{"hidden_size": 256, "num_attention_heads": 3, "num_key_value_heads": 1, "norm_place": "pre", "norm_eps": 1e-05, "rope_fraction": 1.0, "qk_norm": true, "init": "normal", "optimizer": "muon", "learning_rate": 0.0228, "beta1": 0.95, "lr_head": 0.0075, "decay_shape": "linear", "dataset": "wikipedia_en"}
MLP neurons of a small language model. Each row is named by its layer, matrix (gate and up: input weights; down: output weights) and neuron, and shows model dimensions 0-191. Each number is 500 + 50 x the weight over its row's rms, rounded and kept within 0 to 999. Numbers have three digits each. A neuron's up and down rows have the sign that makes its largest values positive.
After each neuron's rows, "fires on" lists the tokens most often at its 100 highest values on Wikipedia text that the model never trained on; "fires after" lists the tokens most often just before its 100 highest values on Wikipedia text that the model never trained on.

L6.gate405:519447455496540473554422545575587477438426472467505459502607542453526447547436582516442496492477550586494478573437542492482506452457549501514507462531462562552496575502458385484511432457443482525506436534571524587435549475506507513502409482409570509482483519516473495523373476537472511489493509556497431404486481462503564459533438389496499482482483495483471517521357512465493493424525501472476567506548496532461529459530535401472510488493421493434448597556438404475510500447427402503618507504488531368534499443478466523482489546571559537451518562381547504516547551456411501379
L6.up405:464494536580500557472463506533492393505578495364588550434533506508475517476524531556519530561450492519462533483469528523460436450511457512541516390486486497463433530465589454572492457605509469480489526367491439541500597518521483493408496505433447453582564518520517479392475564514513480453545545423413527478433492539514538595574490478513554359444530522445453463529500493401522545576469513519504512546528461498492509449560451518556484449444414548494423489525482517476547428501422467511486501573531523504405529473390501521433482483555642468546481438526522526515519444632550461502
L6.down405:498427462552493567493574539514443542431475449510388487501479450440521526626590616405439518598408493555484376467477519584438452448444557492479482548458456441428401527456512525387501443393573538422506460495476495481468525484545474586493509460554521604483499524531604501397465445515503430508571498527485492509490492528592495458459532476524451544485468536540512451464530522577463468438458506495452439513480499470601444505509559465550518475610454487495445496544611600461453512547572406439571527538500474463486464457573445468542554436497518497458496418510448518504466632499504576516
fires on: "8", "\n", "9", " political"
fires after: "1", ")"

L2.gate579:506408450546504480566539476470439518493481454426590467418512476554538479481521428471551401502505478548431514409485578448582486484398488523427463487486534618425542447595537496516536476460484418418579556484535467517579439537511495543432511466467514460507460506534459433459377525552480589491526507555517486586450417475521557574613562470566421455494548533447502505444445607476462442582502506452493530494580540611510523467535491596504568486502484556473485543461528504487455443541434423487493517479433509427517530463501545487498542560512519485574522469562526497606526503513458490476
L2.up579:526484479501502549600517466510518493451601492525481495482576531591428534576520478507513564418483513574483451553446511587565468615565503567525515467523520551497513502443463524511518580539481443387539428431514437445524508492513406438546456540476525551452453548518551482502512584407536515527538457488464547543511546551510544541450495480526443558519495601437485485379556469436486531441506528501607502496544548467534540482486476468503484501492493572593548535447501441467547534524442434405455556457499436487528492621353399449454588427546387579532547472583546463418470559445470442452
L2.down579:495594457543459428491645480594608523500527548489479523441532469550481441504500356483437612577546505472412462413476430469484525541492451485531535465488520483554503490573500471596494529565491499554415463455434519534562582450521488420426544497540457459536549488502450492455479464685480453466555500442557509549479571464464469493448515505490642561598489485584592429426493523514535544527451510556470503587475452459436473552516455480580492423508371504416520454462471507457531412571523592483513433531486558492507449573444518466453516559514462613481535548491436565474459469479519521531
fires on: "an", "as", "on", "us", "or", "ans"
fires after: " me", " v", " Me", " Sim", " V"

L8.gate97:503429402557387559514436503477471520433462463442435515546507473411477511521459539517620493545465481505468527561489507511476506451456467480462480564567339511537453486443513493475549507508521533474539515536456542569502478537534513471436620476478416524570511515505416431547497500540528345420505542530531506475473471458626566554430566578500579493446478487478489448587524539489542551435481452486541417454523459492561426536408415517492536550447487512451383503476484462518549508463480474564498414481519431481498445500596597507435465533434501594522492495584575477373525521532460468504
L8.up97:552483462532490458434434462495610546399494532419390474501574414441501515446454655563478535489492476469518581443543522517510424573489409430488568535480471475604463544466445466472497480491472557557355481440468527566478547471459503498523586441525425489513581458519442464498515566488544502472515506498507447500482541461485458577515467545561477519415479475460517483554492593554510529437457517571529598513543498478530468461379528474502534565509526508566455478532541530512534503369500482502564494478536514550446594464561544525386500458548535526521486512398659471400485484574560579502
L8.down97:522466620441438589532455541612470506582513511586389525513508505503523534453509588475486583558551548507497507500554491546458560558485523480483508498518561538475519524364420455514538507427545620450498524374456423551473493491460433546554577517555526536541504532571622541538545517497591594489556559541480434447461590492525574461518519498498615498530487509569582486521571534520361489480530620441539498491525493507447473482462526581478553530548521462548457497458452484504534525464513545505543497420458524457525474538571509528549562524566576468485457464437555502492418463412568539494
fires on: "9", "2", "3", "ail"
fires after: "1", ",", " R", "8", " r"

L2.gate160:488612567716527521483516493509488548423440449515474491510451452505649619494513468510538517526551452547483499493499587455477443383474471423512484551526467498434523503600480521506467415417523430510500385551522442560436493563508446446565437489445473519555511528597559455515488485483547478627481560529561653476533423536446523440478475497481509536531488501473480480491546476440485440521576481571606532451469484455499524484515562579539565497567443486525501648497472461510470487481422570492555393481531503465480540552422480533592513516482456478553507468459508576487476472486562517492
L2.up160:507537525607454471438570470540448470364540492523435501470509482534470465451616406500448537489489468462507466456457656466364464452349448544468515477556488535483500455597514518511468446468537462417534446516512472499471457561489442483515409555503458490530470597540543443465512522477444458530475540520486508507521457465499493481473504525512512531509479488512601456532485528501511442513571481553583503536453591383557548503432574525527479490516460512390449649517483450581536411521446640502498515425501541436496546557426497559516456456515545511534512492468517564500527477515514510530
L2.down160:533497586482520520474454506479539596477546520470456448577503488531493534467478422556476492551543621552537512480485433542523480542422492573410336513458509501517510541545525590554507431460607506439446564541453487489521483486535531548407464483486525484520533444532530462560452493417439514491545474578527494547517532508554562548479522536401495376489475547465511515372395464421544483524462447414410487390510462511484513528466444518433488393555441428543581493440525544557416543385538498485523514560444355531542562586470618495512555527531478460546481459498505483509472516463512476557
fires on: "A", " A", "-A", "I", "ry"
fires after: "\n\n", "\n", "==", " c"

L2.gate534:442514458516504582431515498461486542421466576504534555395472470460565535498500449507477492564427440525491529457421494506474514474518572515487480475545460472463517488467404517546441392483551578480489445558512490469470464440464423498516542523481475406651414473567540465401443471445513521392517510512492504469537463517444536440495494524581548480457456560504453454488492550438495379477477480402574473402474570508503574562530440608382555541567447416502479466468528395493551445456516439508550460527456495567458419598525517496550426469430423575626487451494537558440560527482490555448
L2.up534:516468560579489405482539517475417414498483539473492545563504507450448492422523536474503544503424435544489496520544470451572554502518472541516515505441473504507577527500490503507493479538515567497460573438549559479513498482515452533490479655453550458515496396532396559513528382426491622483511576547423481503551513423554553457467487470517468540572506583561497487443567549493571509578453487524534458465532563497495514508499618523415510476527464459515547630503574401552549488510450409509479559448569449495478394564461629544466537505445663495477513537469548460563518486489499462385
L2.down534:485477419458526567575558478613526494520609548525439582498531497508490446456471517432491528491537490557603594635474527417522483459498442580515487446490578590429477442561561475550450566490571528443472429524435504483522464451470527463477537451418449553577502482437553443574442567412472387535425521509453581491474523525518484526442514515529490483405527460442551513493524494491516505420527403489582477468504494522464541446520391535467510466533460426488547484461500437453553406577446510429500547514497475507498467467513474559525531465573456570620506544465563476479524503463471435561
fires on: "ost", "ater", "=", "- Pro", "ed"
fires after: " S", " c", " s", " C", "\n\n", "\n"

L3.gate406:541505481542529479492498452480486559532496666460444573644516462443554515410468583471446539519508506536530652493518536440490445496547492462504532503593507513511532539508531502462423470516460443429525507505479493553550562522486515542420469555507485458417428434602471538442457470542503441466477538561631627521479511499477550385470464523501426543529568433475559548492552487517493595540500459445518542493525407484536559485491485489507479482467464509539560561430490487579566443459516493497563528432492568507446523494593439490496539573500427527423591441432445520535441454517511579514
L3.up406:529467421425531487464546531460442531538474582544542479531579496503543510607474439497450522453518510537534461503381534499522538492471495541541504515565499444501494588493422557468441406451401565405531480517453521502458508588460414502439435560452569505450510618503451525548413519547507537426528521534533516516536563383524506445518431507558416589489491566553494438479558463476525471384463503462513541389508454510568532528527497446464492452526469461513510525538386451571486441472443445533520472436495522497522482509588475548443406605468443498541567479476409546529468484507440505507
L3.down406:453444512541391485497482485437567487536457550582629524546507482510378511536554477436538482573450484547433483461478525522460526426477430474464409390541556543464451504473577465484570478536429522505503481478472474413520496373503443501531526432524500555497449572466495517526450564458471570518498532437546441543542432451423450500419554564379523558560446587511472513504501525480466583538513512493514563531432507460462555518574430567453493446483549594445566483473421477533449565497460513401446477418525460492503440471539532584495425442432494539500411426372517444542502485507454512482
fires on: "ip", "row", "id", "or"
fires after: " m", " w", " d", " th", " Th", " s"

L3.gate52:465525459514420491521436498505506590475421508523349508563497458483464472505516446460433513595489437526476488562536462482452509564482532501525529512468482501459491511577478536460491458421480509522505505570533457475488492510437530450614548468577529518495518507591494566464466538447507462530477393581421520456484473479501339563446423589529498529499387380510505473540427488498362485403455461552479472468492585520447514419540475483506510506585490486450507657499506537473557534499583659446415471476555571507458484532477413462519475458487423462525562551537507545579577460514557500554
L3.up52:529474580469590487575559491507533484492483489535463544555531497455418527492454468536453532504514501481558435506488531456424418555450545467540465409517435500518394518568494441514571470530517505542605562454538507538441486546584475562455567518524444449572493490472619497517477550450553511544592449552503512543513468461486421431477512524479518557523439608499460481468482498481513442467423482648450420532590457340556444496508489469394540529513479603499445469484473521473544452472642468517611536518519465470451540374553543431543560430575462466472535496568516493500420427475415551522
L3.down52:465469358560522537453489474444526459538546418520502565514480570429498597496470495496532574526656514489583560524542533450629476514555440538482467475428595487563520512464489516479534445476466389516541514548460554552466524507597456524407467549509546447474485475628606434498476602499508559536454517510537491535487504482473519606449507475524423567547557525522494514589435482489518489570437522529452432497421472628520493469475521540451459484524512479475469401474492482578491621464443571452507487449503355500567498544488532520555504507518538444571552493419514478405562511544492550461
fires on: "\n", " on", "ired", "ed"
fires after: " |", " |  |", "sp"

L2.gate417:494434474489461522497499572499501507474441530446508546540514478480379507469565456530515540542483431461456572636591532467499534497460512500420459491548500585593551414503530598545466498448593517552534474477446461493432542541526478459491498490422473470588477534539473437541551514420539482432585483460558353580454443562567454540455507477518454480520534476476365436524432460523549523433550458483497471465517467512575568520537601529521438496471487456528477460457570519508534473483537518396535506453493640560463470578537499543461465511506433544587523556562576490467440493570464484449
L2.up417:544469496431504391462522587544578449492548472459486523386418454513542516526452480518452598560421524581509473527495491492503468527522549487473578501487493459572466524476488543458494587457449502534449446505524467491457441498528517476436554508488530520522531568471518434527530588529544569500599530450488499536480505542516535430508671567473495524583437543447507384533533471484571517488491456478645486476460487489509445543545534542401546513508548514540507501520503594464458547580458474521559563478467536567531497481482502539465515498549452482436568531545468485482423484513454480608
L2.down417:625446497504527447530473542511519510442460496470608375549522571501434520501444507501490448558550512540559474476492497474485511486511527414461542489485529516513397476502572498470478459535515546550605477492544507474451529512422414499499481548456525450492468465464515477498429484509430540481412395459442464635424407556510500404514438488522463511509546477532477516437462506489493517487539520605456516441402477622495503442480431529552455479561409441448615452536523600531479520510547557521418517539476473546528467497490438569571502549519462513564553440458540487497479436487482426435
fires on: "3", "1", "2", "4", "5", "7"
fires after: "93", "88", "85", "87", "86", "95"

L2.gate618:584515496401494491541515514463519527436481477526446461479533551488535455594546496491535580533474507531485418567484400543537463485516489529551436470554424483530433523498486511501588554537506456500583452588520505470482445417460540480511515457513463490491498502450484485530573482544513473526492514517464525504455649476539478597539525461532479488487496514468502532478484528531535572582503414505485519532519515557498377511386415457480576528527400495527500631531491464478470629469591501510564511396519628475520552480487462586402469527563415483596572457474456532403498405467444566647
L2.up618:519422500476476537504532554601405464501479495501498475444436558467479550582479518617567470466578477543512573528390498473477465484509442558422397471479513544435516472568540436480572536536502468502545517534555427512531536478451532420475431461495542550456444487451456495480604430498462522471588487488431532461464576549466439539549475449568527528532504529600436471465513510508526512493436564519487509510530618398515433603489448523478529440484420509489485512557502585544466582506416356530574491340458574610460536374425422499575497512529439484455550573481552512526563500474556456554
L2.down618:492517560463504549487462481538479551472518431563476501392388515488479468421512534431513587587532499489568520480507480524547486510489578511546517482513468426418382526482463552510490491510475490501430428484490549491490511547605446527486499428467543474505400525595354508508537470441484455580436495504485526517603548530458459446527415577572501567596532365480504494480470560502525461415451472524507472528377412505462508467483445431517499419462544521480577473537429410477560416509561586515523515456539507538562483540520483517406469507510490436490578537565487432490565461455412511491
fires on: " (", "re", " is", " it", " Und", " there"
fires after: " and", ";", ", and", ".", "The", ","

L3.gate647:422489449455462425483442501506591483496471475507457500408459478587424551411486509534495450513631518474455481610552517469543533534593507434515462523482560440481453560444457536527474438555480435554526550502570494536544489438490506523577519473502515441542553604500424550431514418576529427532408561458452495566423529443528536581600568535419455419526512396465385571489572593525511439555535525580510496435494441454513517517563441610428478514535470590512400482489479560467494425573533489498400447467461611539452516433571564452483496570455489497533495457517476458537501460470515544473
L3.up647:490540475559478543460442477512468489566530512433505443463539553534414495509493554517432515559466507533455509597496517442538505480571447411512566509576539475537329548457493457470479495478508530524590557515501509546428416545502578477536501503495455511548548461497455604423526529516516498511517469500477529514550460535427522591515406561531495432520470505571539467410527469506466566574483563476494535486464480460558493453510503550532556510446475530561452355604415501560495521431511482492414474409599456369556542541531502408505368520460426541506504422492519526541515548546503505473
L3.down647:578412550545524506570564455451501520411544506524640497534528470536507468476476505441600512496530489477482603511452475528459514467556526519451486519600626549559495532544452445513484468446559507428469403543480491527502524501502422511470520504561420439627420460508444532502476406538605473517466407391537492467434536460417525488478565535477531527527565504606521507473511541473585586531361477476415501589497536486427514539501512517481516437475508558487506514504611460517523502501442433471557521440372590474441459581556551523426550442579552478414516510517501531592535470534475467502
fires on: "ul", "ost", "ant", "ol", " real", "ic"
fires after: "st", " c", " st", "c", " sc", " to"

L2.gate185:540469524485445529529523528363481534441501522469468500497441471551507626464634498575508473499596488527505427462420466537546558512522445384504494408461543454513524582508479494501530478563429539471572483523580458564559458486532517473503487400506466518529593559552486465512474558498456473462513471487452524454462543555450540542503410542455487477469520564536554436508493521575534430444466421557456401580488555522532387513401564543507511516527450474436537534510495504491444543385483496573510576464453631511483549514583401547487383495469445405496504555538422506552421537587498462556
L2.up185:455490360491566488396506609555487496525483468539413480442472452423493460564560521533515468442553483532367497518467553485561578484506548437504559540509555459507536466527495479524463471540430438515500502602569498521548500403669462530573528501553544509395421462387535532464540518531490478548565511505492518509510502580525583475472462478592468517498515540507463547368486540496450428428524538537453521581528465512515553458555566535568606475491503521530543559525510516477518498475372434620523577508492542495505516418542415532542453497489500569505411493553454457538466514542467445556
L2.down185:534517504471521486441428529524543504501520465529480505536487489406504509460497501497458509478468491488513543509508446508476417484605539512416451513497449479487457510561523458477510534487505406520555488444511558456570435550590483597506440504490532577526553555533483421487594486426478500592487469474486508483552451545474562592557463497465531579520431446541486527431417440469545521452516485567467557525549461506645465507551638506577390397516634440558621553484412475517400485516449492501471499388453524458541493524512496545491412510497433471533513533436467473495435533468469508499
fires on: " there", " It", " There", "re", ", there", ", it"
fires after: ".", "The", " and", "S", " B"

L2.gate574:545575510532435498479646500487570434490477481440549579509456463520561485504486481505441506495512539410431543527437469531498494531499483450462479558544406461564450490435526510444539478408494478493419486470471503431456520461483408412422521461486601542475452437510493541510447468488476480492454529490503604568426487470560472531485535456524563457502471541531451572515488496473552550524532371573539464504488544509611428416533494514521537547480464543432555538475495481476415556450577533522490500450438588574520535492415532518516566563455421513593475574470502467517561480468480387490
L2.up574:528414488551474501482619512463453440446494583506473450524410487495559462409419513572529522523472507460561500487470519595487459493404495585549541435500483505564499594473480517468510415474554542538453392452597407440405546529512539490532507514506446495512520397526510539493535540506518527462519500457472495453486498466472468411537518512455411440558529558471490582499498458429531528541482510388459536480500350398410460561523472521508543483478559506527528506541585505510519518584586484519547525367486470557539476373564410391494489474509478500479482490513514505373566517509576506472
L2.down574:492443438385503468583578484446487502557460437469626525515494524470517459433496537529567565477470537498575541513440593474522547572619491499477535423516399465517477530530622572485507618535445523550475502485517553471433584532496481502426391577488520521496490518439483539546408516451510474482544438538474527529456486527538481399487468575349558535505478476485565482558557460450520621457477552458455472506476529579498453411508526574439626446600519501489546475471503459441509486512512529560477515507512530496475543490449398527543438465514525472523542552476539471448418487525494550506
fires on: "-", "ap", "ass", "eed", "z", "ak"
fires after: " All", " O", " o", " sc", " Cl", " | O"

L2.gate243:390499513607510481485531523515554436492539540515552596492542418553533543514471505426515469503567454518408483580505458500459542482462495624564576387478475560420555453518474555521519415583513464575435457476480465498406454484545518498578465447501531459476443524533326463532502402538409474488509540490434527416495446553414450491541479439524435487481485545519502393517424459510516471482525506466441493455480522498486466500480512453385492551380504515438482548546451506530588539430564449493452484470535508411489480556450526602600600553564476569522579442529540601549535576527588530499
L2.up243:421453426427526449432448475501446530483574423475419539468534509439581496464536466448545563520478464487416430505504536417496472624496508473569468434420480543468531491511543466457503573485540521428497532451498510498482458497470596512503473464427477552500391608493453438439493557428502523559501478515462474520505483534469434555445547459527558559474505491559438571585583528506500426518499448469575439465451526479484507544501456483461384542538531479605531527414461500585523517570529433392575462567532546528523458522534479529537607586556591553570502446508442529500556499495497453550
L2.down243:552510541450528468562495484513583406451474464477522497525530506471433457388517609486534453439539516557564478559628469495444562518424573520456549562540572508453450491539437439584551525510453533548442537381487435439525473516524492421462466487520464496497427395404543423530550496429615554553495446573527471481470507563443535599511620555498545503466512450489539470431483501464478580591531484500497514543527500466494454539483526426494590528472527472524491423375508550536446499596528551520447386506463490489446438564504522515477558521454549497507560436497508546489578513511511537494
fires on: "h", "v", "an", "ar", "en", "ft"
fires after: " Le", " G", " Ne", "w", " Jo"

L2.gate87:551474414438486483503524574529526477486526426441477503492554405523458512364529467495466529532483665450543529595451507479629486446399472408554445569457442493401510496492559497410480476578475495532509537460455487478602532492468454555472487501531487441426372510509567418468453485431483534483570561479602408464467480472517409504551502523539447522508516415531564460464551449492501532499535582527563482502449437585521422472554481613554450560499531478429571553511534566466507506439559494531424562542486528465507502538533467521472566510476403497514500624498573498494449548495489428494
L2.up87:559501464348515451508541557491498518412505508465489518517568426548497438456499567543491518457516478528442540542403462501591430507498494475524484536502457491424523489458504541473487545417439501473562521466427395511510505416479389507575540422507461519536505531524567521337521450395534536562565454534499458493462472507494515569584437494487474519513511466491509531509459578429477471495492585583442505563387420597584444510594491596523512587500441448458512456561532579464561479505512585530395632444438537491456470423528495522512474526443450490497553567634531518471525533515522460449
L2.down87:402411433524545549507481481456483496444495507498452610495416507545507488468468426513550448481529504558486416408479457540529493466489493503493548505459494433489560528503442524529467569467453463523462499546497453390524472484478433582488555484521534657491618473470434487528510553504529563465390451415514540504595559544556534507415618516536497460492511526495490459535561508483463486434593513571535586509487524494573540498485494535520474432469488581468463443454475478523439508475451568502497576470493463523457462615481513532524635537631520468481476552504476469460497514630453435544
fires on: "ac", "ange", "al"
fires after: " dec", " ch", " P", " cap", " sp", "o"

L8.gate448:472547436592470492558561502511511492512485612548609491509402528453510507523482449497500518439559472533435478514448571497499421417463529445461519487565508503443458395497505449378576502437564474522487505494502475518554507486462532532570506371541533511512622475520387401607497541441392517511447472482519607542575511511408501514484515454487485533513532505513467464540506439437488515467557576593459586546543521472486562479517488453507524561413533488461471461453524431490482506541468519449458530474540420359446510498523593459555561517507522504526558585539491513483524523544431465456
L8.up448:560573467537479485554517497464554476512579519561557548425612461453417453477573477529473480491468559551431529435522581487507511482475463594589516488463513543486525482471468507400459547494564629602565422571462491394479523507441422602475569463425477518401463531535459528573486485433566427409477504525473517523472469475630506544472472529477517612525599469473554482503569523473545469453510538433429492501486451541539464409533576461584496578428480488416473501486446517484491554445530492536475496468528566486535468543502537549477554481508519533500560542475553591564454475463413525455
L8.down448:480436494484443493553476426450438524485560531481507527477557516521491474455496486500477472534451418601539502496595479513527443521518486498466528447484564595588539419501376531514520545462538533554587531603507491529492459558524481430479485476493519485456531516477343402536581508491476451448564442520579464507499551415420503488457494537561620503482478511450475602507504518518541531483482472583417544503518468505574517532465471517436553469455495561373506526502392464601447527537554501527424470469530384518553499517450430473561437521548508534533578402477397502489499522406485502515
fires on: ",", "."
fires after: "4", "1", "2", "6", "7", "10"

L3.gate614:439544500527404461535520564547431496485482517524447642549564441473581538476587499465575435476578524466461442585558584588525541473488488454549537459501480557494530401505565478541507554435556552451491517528488557473412447494532447552598511482434502598546545506494464444515506435562446505464521393500483494392517549452581522507542415475538484388516474515503523528444561556533445459565533469491531517458423541451501587541520581482548537519473587486537487508686451520575401413531472544471463483573442526505480464521501532536501462569463444516517502483519466502514557432538580485585
L3.up614:494537493544557492522520499380496422531445550558436432519443467458443486529475500489442470513545442531512432525476532539548468484503492409540554586499507451519393476458512452532547504502454459588571442583486522448494540487372402481442468497466603505510456506498512437491566516425534551474498485479515474424505457462531476432648424507527366539504428503507448539486578496508495525552493522426547531476478512465475522568583557478442522626539519509498543532580541556595492471487527488580601432463403510510492474483553455423506548600662518483511438476530490527495535567510509525641
L3.down614:504480522502511530454478489503541503533501409454605451513497535489454528481499496557366509443528533405461530469449530448428471492559507496554439400588570420516484515542448596504446442429530510477510480502398562471470542598494505483513493576541439534553440557504453491448556436502566494454486498600516496624530454509466503557474496490482576478557439546447485515462453366432532436494584453466508520624577458474486416457415595484555461560629525544474477570513495488463420470566481486429532571500495414395536518518485549446494459570487530522463535561548510469490489513529512595490
fires on: "ver", "op", "aff", "le", "ou"
fires after: " st", "r", " St", " R", "le", " Re"

L2.gate418:505541503486476550568616385496544358511526472496562473565536404429466552449545453487450429508544546505465506463563489472426558493520502498492543469565547485434493474594500528545592474534546514518578466461511466515497532415510469506427525538406483490541490494471513467504508526519454410491561496443497552566542435477509543505533423552583542564446498444530403563502510530491580467512488554539475502533499455510504412427539542535418543460494481457400509491528492443459535527618566506581386516470441594401483453474410471521497461492460518536353419440558548528530502437576531460555
L2.up418:481504507541505459502431499548396406479493544476555499478469565525458581445442510480517583502462574530528507498521596480476478558495531477501584550521538477461353550583505503479557495533517571410471490505503519339436583418439539542542487518487516521437525489494475532461499421481590517522488539576603517449487520532578462495496531515486484469490562496391444555500663537498518391468401536473487552454527504466512450486415520494489535489388539471452550584460630582475468431551475547507426548507639461486496495591464514487493552559537527480514447425441429530468517559401601499514
L2.down418:422518528449436480462629371543541547626509523445486446553476487493570438524455605449526519505560565550574491598459479497605412507634448521565566476578478603515489498516484429517474508489492512437456561440515502494520459590585486515467417530497502484529537505501531473548505447537452496487433513521495556473486520438534497445525489493462528538388453499477504537502512508594511467494511533539484437535446475442485461550484520637427425453575453512502434507605515507426549478549545498526463445504518450526479470480497488509516484466489491475492405603541500495478594414558500536469
fires on: "ip", "ox", "ycl", "ore", "roll"
fires after: " d", " | B", " c", " Sc", " st"

L3.gate521:501515513503475506523555571541513487431465523504434442503454525502587612515414451473481470519492453441475554516563545531518543438411472469506553371565451537472519464512503540541443514453496452550410383579494436433495509488468586479498512503513492452453431457520441559508593417511477530476572509491455509419468472519532577559478534575593513460456598448483577625479531558448496500560484526528416453502553434451494488494515538513564470457444467498572463571472490519516437513431471496493474514508555473419457594559460529517373499470511449475508403511562543510552517477564454517495
L3.up521:332557448476483479458482476535393542428509415517469603455453411503522527469472557546508513548460489535513480536548522414495503576495503513490571429489426476506547530519482554451524464496452426573598453538586503526590563619429514598532543439492555525596487444491484524557492504501447480521506506503455555481458479425509566468549487534448507538432534469439554442445464537518506547479580482526499577491554475484494485551504534531543519507506577545526508503621515520430557532550530508390480542526579571512474419509504526613530512442568501444510421467594442482392531456558489431511
L3.down521:421490500485527536518499473443519451516519525558592509440539527496552546395496450570528534518533535542557486448506487484518491514589488485445413562475513492453454521466474466470472493514568484522641519684482524408499506463532560464445462502398470475566601541478576438528601487462475534501437469503386539552421531519526537516442502510484433526554550475490377412551479430542559428498498483515547559501409530449521528519446520521524459597528449445435476460559498458469572443473521489484555502466478588563554385461419518539497647530526526513566457511510497461428518508465324496563
fires on: "ig", "en", " set", "el", "ul", "mer"
fires after: " V", "- L", " l", " | V", " v", "od"

L3.gate597:547504513443465573526461547514470518503599569561488477466493439513497595462478534513402573491506581541544577473504510546548479524450453394509540587484415454421462546450494479597500473479522511477487467420612482499459465529550495428488405430529564502558413466445484459600581486513419553554392574497444505533470512440498389607536515484532586456499445471507558427658471524490455530506500408515448560544570402439529474407520521437448533433499543458491510477528476543494415513466471478528653460472537588454534430472513492561536448432501512525516455455444496451542548535432482440470
L3.up597:537596508479450459542519522476601488560480562493370616525463525442449542516445549529525477405406479481534553523486453545458533455470388576416569525425466497457583424480430486631593480493532477492532467480599525452420452487430450480588533490392528527476505492543494481464513520541572567458413550504595534461483489534533558513483544524426404471584516543554498466466437511461525537444403517560484476504597475371475424464558458564514526493492475509468501467457394563527506532457451539500553466477592430494480635542513469487490511498444471557551441489544557473590550547502531461470
L3.down597:454499537453543496486494523479525512518568430450528506464571432645520548400598554458383490520559499546471557545499509488536462484442501504496521519613534421452529509452557500512470477436454590514496550514455568498471533448422583603504522486422524524523568493573430499584509496463547477438578506501530488531512551500385469476502506465503686458511446524475518464496472529485441535422419473488499500512540541529537586532385601479507545557504515525450552480411565455504480593428452444481518500474462482548551482475500482562509534522593525425462562506509565461491465454541462623486
fires on: "ak", "ose", "ore", "iss", "ut", "le"
fires after: " bre", "sc", " cl", " m", " Bl", "re"

L2.gate217:572514441555539420528467436548531539485528437390464540448491462423552410527513606471612509549553494578532623475459535428525541561435506501544475544494540462502525465516507439542418506545536517455555504495560476538413459494507437546442580508555464525620521524520480477558498580451524470487546568545483499519502491471498537454469529509593500552506559473533455484498520668515416551521504390505466479501525462430467476472581559428439552485497528513614478495482535464541475518482495508503492486486478631522459495484472574531451476442535509474475534480421544468449426490480440536448
L2.up217:534468489538519521504448516528379513467513509504512492461584527522547443482451425496469528595445461496444421474516473444493486498460498491508485517461463498439504480504434499488459491447574548577565500556526501523569452498520389447357450502494510638548596506403359462507489499549417469495587532579418521473501480536453559457491553553544460486459521471438508485419482483510472511420443486542483567450594497482461517494597506528460566384505530521523474460553502523595480533472422552484512435525550511548561446504505540374502481465545558501545562525457455458404457484465535484553
L2.down217:492494544525557497624551505449563517415490456477611501534476578581579524523507572492563453523480475483534517440462478465414471480514488567470470513565578526498478511500564474359525474499555541351489529436492423621455468567474485514551552489432629500476473556567476514501454514510625385452437454487541557644560533545548520479509476570463572546499554434493520490481512524562520509519521565468524546541492509487522505517482455488515450489534527451482522513500491479500478528613492405554471475480486474587496485500433537549393504573580531425447365516585465489554474536414461542408
fires on: "uk", "um", "oy", "ure", " of"
fires after: "uz", "ut", "im", "if", "am", " all"

L2.gate124:469552550558488502525519475500568623477533485490482488518490486465511525497551516488505509545524504427440511548475554519600511542438575478437581499467454512479537560522493496475455477502450459463484566493472536513461420489493495505513410509460546490488421509539435508442587522468494523442544491496466561542564616475536526561456513465556455426601497469453504484520516604461373505524496491511527590438562506560500554513702545404608547592620518533535564466513517555568491429474560469535602494479459521492584501537590515478450367537489477393484479451532500600557438461417474475512
L2.up124:391431503487535464438460608505467464531396515529533393454505482496480566499523534593521426478533523473411485495536472502484484419495457545568573476516511499519549417521438479485500445413572455604537357551498539520507467504518638492512453491577531393477393511537542478557406419503533512517518508505564528524423524476501468458455522602425522512550471538459520468511597407521581545507530422565596403454565512495454487606365435545507554565520506529444568463524531497388537515545475486513494482514513475633538406481495503460483395449543448496583448470533425563504457459480505529436
L2.down124:559461488461522439443435456580516564565509444588450509521448509536521483598526484649481466516470470524520612425538453492493404562518433450494559508421508522494532593480454417527537491466470460464467491480410568495529616514461514486506465397524552521468488454507525472525538515442599531561531518489515512513428497526539384463587528583558541471520647476452510515410614617468452543522573460380484534491502440507434540475458588439481501489479470605453478554409542488484458404518504498412515444468577532465521514452474498466485477457416541496439501436477495427519516412489502554493
fires on: "ce", "t", "re", "er", "pe"
fires after: " m", " pro", " al", " sub", " Pro", " ex"